python train.py --hidden_size=512 --intermediate_size=3072 --norm="layernorm" --init_std_down=0.0 --lr_head=0.00629 --decay_shape="cos"
MLP neurons of a small language model. Each row is named by its layer, matrix (down: output weights) and neuron, and shows model dimensions 16-143. Each number is 128 + 24 x the weight over its row's rms, rounded and kept within 0 to 255. Numbers have three digits each.
A block is one neuron, or neurons of one layer that tend to fire together. After each block is what it responds to, as a language model described it from the Wikipedia text at the highest values.

L9.down536:112108129124118127099112116184126145112173122158106133104097116132144063145120153124107131102204140133116112178174142098154143095125118131095157151067171145184124164107151111072145138133107171124151143091087173119140122146117135097187121165166135098124118151081146108116135097133146144113124144121081118150112140145120159132136125129099150112094101068094138130137141154145149113153107
L9.down660:126113103163113128140079113115116140108106157116116111131114103117154129153118156116151099154134103124145178107132142141108108125128122149118131087133170160134111110077142119098112141103113138133099130096124127143112118128091112112153142132121095138157117146142119080150161131088125135126094106171147162077110125132117144138115138138133187106130108130123124151165125111179135150113098
L9.down712:118128128160153142148173153094094068122170123130065107173114087137143124116150131105125120142119120104149118130138111084134143073152111148082126077135135126141103127127150105138146135160154144138144162104130113096109103116151112155175105080119115119113159129123158111108149150160131108122118129105117107097117113118135149115111150103134139117126098114097170137118157124130147133162083
L9.down1710:108185108159169132135151108100135104163158128124098106121124100094161100123145134085099089166152191108159102171120128109118128134137109146084131121141121107131097179116184138113114147148158129136135137120147097119122123098138090109138126129122133131077149101143136111093126125159112153110148092113123109135142119121111141137131177151104120117133116103128130132154095140092132139151064
Abstract head nouns

L7.down814:104154130133125145168110140139108111153106144126106151119135135126167118113139107109172109148113125172135150128135161150094149112110101168079121159110109117132128108102122105099147139118164162133102141140108123094148136152107134145124148139097145152113105136113139110122173120169096100114109105122124124160133166153129110140094145142116132129111140162156087134129083114108158162138100
L7.down2832:089127132127123132146141132107104135104123154127129101140116092150128132132151110139113101117144094111137113151143111162088149173135114102131108112108112129229106129116145124102128151176150131164129112145144168121085112106153124124143129150101147132172112136094115081132161119150082147160122118145152144155140123119109152109138114114123148154115116109106099126106176123101170115088131
Hedging and source attribution

L2.down1086:096136139116204132120114131119145120122140118127154146145135130166126122112109143120121125152152079119100095138153132123119152122140134106123156150164119125121161103147169161128098128132101111134105146130111140111125124143142136115154148119122154137103145109202116128130122132121097144138139158148155129139098130088123097136136140114113115095154190108152089125105148139181151139173147
L2.down1410:130128092115091156134135127117159136136143141128154163127122081143127123150102174124142134121156120139110113174098122139167116140144111139115130116151111152131131128055073106132103126115096150120162166122169162140156107130112127112157109135157159153125094121200111088092104107110108141151118146141155112108087113110141147139147133127105143150130107146154107135124122114143148120120175
L2.down1682:118118128098149167145137150088116142123160100128118210122122089184112144161118131108107113127106064162105090150121129153091137136122120150131100152157128122131158124119160137110125135108142170123101192148138109119139126129124118110145143112122134152134148145168133114088118106123105100133112161107154148136103138119119164168141124141112147144162145149121081146122150124177121137132126
L2.down1856:147072118101108085128136120133121138113165134127115156130130137146116141101096103155121149129122109125097118088126145119163146125166120112120142106127135163127171117140144106106111120137126138102116132156101105159163100158110135102127133138085145122145156156141134162112131107140132099118156115125116133155127171138158119131133108140157160158190157148075112130113109115121127090116117
L2.down1914:111149138079059211140115112101125119133134132131109179119141090153126184118161088107168156110107100223048164113138137115122139137116115145099098107104147155139139094165091138119130115143126111090081146109177105119125158114157168113120136145167091110141144131135124154119142116078109085107108157124117135126105132137118141165145127145125142181146114093095117132132117145156135140082121
L2.down2401:123123177139140157152140139123137140079091135082138104127100101119162160160140115134166113138152070165126135095126145181081135145137129118124122140126113103115149131158124107156144135128149141123173143114124099120119192128135096144115119141139106140134135095070131145093134135149089128103120134151136143116122100152122120117109146135117126116131110116150148140114128155121100144114127
L2.down2521:138122145133158079165130147131105105135137123136125154147115151135104149150075133103124082112070167154125124108094107111099120148104128122091148173118144148120161162164159105106085118096135161108056118123135192136138116168131125093138147162096128145165148165102131145120147121173151127158125131157101133126138119093152128110138122106095146129142143120095111141124152106131095133180130
L2.down2786:116126122145129159134163103102153123133118141118176156098145114167148109143121085139120127176115135156126084129166113132090097125156129122138109133102113149131091119109137148125136132109139092131119179109127118116140148142104100153126133130138135081134093119173127130110105149100140113156120146138155114144131097145099132167116112105164087128137156140132102163135140117126145113117176
Word "yet"

L2.down448:138130125125046135133113130117154130186149146143126093141115076109109154079196108095097136126161147131129139193124132146167154112151122139107165114153110119103140135143086097132124127151142131099159121143164129118164105121150175088159126083125096143098154116142139101121139113155140140151102138151113137114134147105126129104144119118124122154124137126155119102127116123125147107073183
L2.down604:117102106139166104186152146120150177122092152149126134119132114128118115115123097094110106119158144120128167172140110114052155159116100107148123108137134148130149123165168148124124100158133134087137113182148142190079134174099128131117138118152131107112135132153149114094153137135126108112175094125103133118123130128117153119134116106148112099138151108145129127099123123131136160129137
L2.down2092:167108122122101134130151122105154133124121126176105074114126142113095136130149116113152098093074225129132130127120101146158104087115182091120102151175078149118105151166169090130125144113123119081138126151141124110124137085117120110091118091122128143126103097134115147145092130141129157131121145163115096125084135179146088138094156101092127129137095130087128104143124118100170103133120
L2.down2209:127128142150140105130129125097120118154128113119096105108149122140094137093116107111131129124147168142103133151139104119134086167135074119154126088151123146121147123124111144123140142137104108075129139170155133101094124161121148094136140145137112147120109138103130121131115162149124168097130098127121138108079093136131135120158125134170096114115142156102146116158125091141121150138129
L2.down2333:138125155136075136144108138102167155117101137147118131144126101143136148104148097131113130147146179180110116130086086152144092135164078132126123116099150160147152148059116162112114130112118158123127119156169136123138144133125142146145167158135119116123131117125137160108139103120148144105181133098135162135153115157168123131145139133107100101102123147151105098126111099090151144157168
L2.down2400:142155146161136154141099109102115131147173113119125147167130104105082201138136164196152156112100039138113112119094137147102111099115127157125091110143121144120132162077138154122109124129113130139138145137139180101169137131120133174120161103099108163103070119112145130148131137158135133168113127130134142125099143158140110105112171135119127152110188165178085113126101104146143130077122
L2.down2896:110126159175103121164156103115129155113162147112128129116128112120113161120171103102124086136136132119151126127135121120079163128066114121102164103141097130140139105109154114117139091156107135119138145135105135133126100144128157103131177149111140115105112095147120135131132125156136089121109133156134138111126125140122111095108131114106125110103187151123136139153097116110157135099183
L2.down3041:148111103151089130140156113142150127112156138153176130136087129131092148123159153117138107120118114150180144125154157162103119153116147129118147089170093137106118107188139076096115132140153126127143150134131132132124118118125119123105154101158162134130122089117107105133122110153143091174129114119141125162120117138113142085132128111166118118141105136146125114136118103136131100092172
Diffuse mid-phrase tokens

L9.down750:158151155102108086142147118127150138151165124131136154113089090131111158191093145141107115161130168145111101122167119135092125132132113147140145124124121121157061125113115114114123131096112092136168114110129071114123115111141119119121122072111132117121110140118141126148112091125126121094152147145147113131106107139136135133143123138138146138146112144148143138101144120151100085118143
L9.down1479:131152175162123115108133111124123138136161100087127139126116110102118105147136128108147146128151156115076105162130123138138138136122099091076108112142156148130121127147153166121140149141082140143137109139142076113125161173114099151153115138145104096137156106097125129121111131152131111117106141155131148124081078132138176145116101107159125123125126135135113158123113103112145167163137
L9.down2733:102156144117109099135150108108162125155181172090132142126110088112102081157152159120107132152140111136062162135130122065123134143126148135092176135139111143132128118120136117144139122095120140097154139164093094123151103150152146157135081140123111113179138125136113148140106112134118137151150130105089128130114147119071138144145133125138111118148091133164125128143128119139125119127129
L9.down2894:115142152143116145128135119102112121122139162107106102118155092132126101169166172105137106131124076137128112109081120141132093137136120095107130096167126131157124174109173140132110126122147116158136114088132090094149155175102139124150103115130107137146123093164149142117106140122092144115140123115107100123120149090112145146125135125163108111152170114156130121124161133108107112145082
Singular quantifier determiners

L9.down345:107130120160141134119119156126144132150135136183134128139141095135159158136140152104110138126123103124106108133103130164105133113157159125116125116162165103157077116100106098129142113154130185154084134127124180179112108141119093169160125127146089154081120104130170136122142090110130125121104148129094115135062081093142145140163132112129126117090088086126127139166127098102144157100077
L9.down579:093114121124104099139136103128097171187136128132113145127152119155146132140093083143144142106157101172163158119142124117181091161140114128126110095112120157117131119108096163125135153148102123116150162156103139122137121096068097155098154126146170151086105119108163112121123130145118102129110131142140083151101069090154107110129132142099136078160127080091141117176158153106117126125140
L9.down647:085119090130105114141148144104100145100102140125162109174106116116126111142147107148123117135100090122155112137120120153104138077142100082130138111114156107106126127101131095152127136143135127165105161098168158160163157123132120160154103094092112145117136152140098132118172119153153114109117152131086087129166131139151109146143142101106088121165097120166119164122159131133159103125103
L9.down1175:121136133131122132135136161118195120128173122128147119104135116134117128138132118075176147090143125141138103115153086127125109123108137108128098095165163113148159109154111082136119101145110091077150089133122112179133156138139109117112143155155105127116112120172105090118103169108152140127152158123146115165152122123120119181148158148099094164114148135107161099125153116138144147118128
Non-Latin script name fragments

L7.down404:114143118119126143139090180164118120120104145121145135129164105080156159113133116119162123162165153120108118068159126127154113110145148150119121121140116126095100124182120129114152131131077114102152139126156129150108167096192172155147132092086101117111137125122162174100103134141136151111107126118116161112109108117153114138142135093166119132151104113102133103089103142093124089139103
L7.down1699:110112141139121094121142118101140140133080136129136168146120179128120135162135119133122104153112248115127147105076129129141116086172132132133109139145111120131125148146137105115128139104118146145108134137111120133130123109158135090168137125144113143150146129166137156131139115119122139144138130138141125138119094118148127108152137111112134135121118147121111144094105146129113105153154
Coordinate separator slash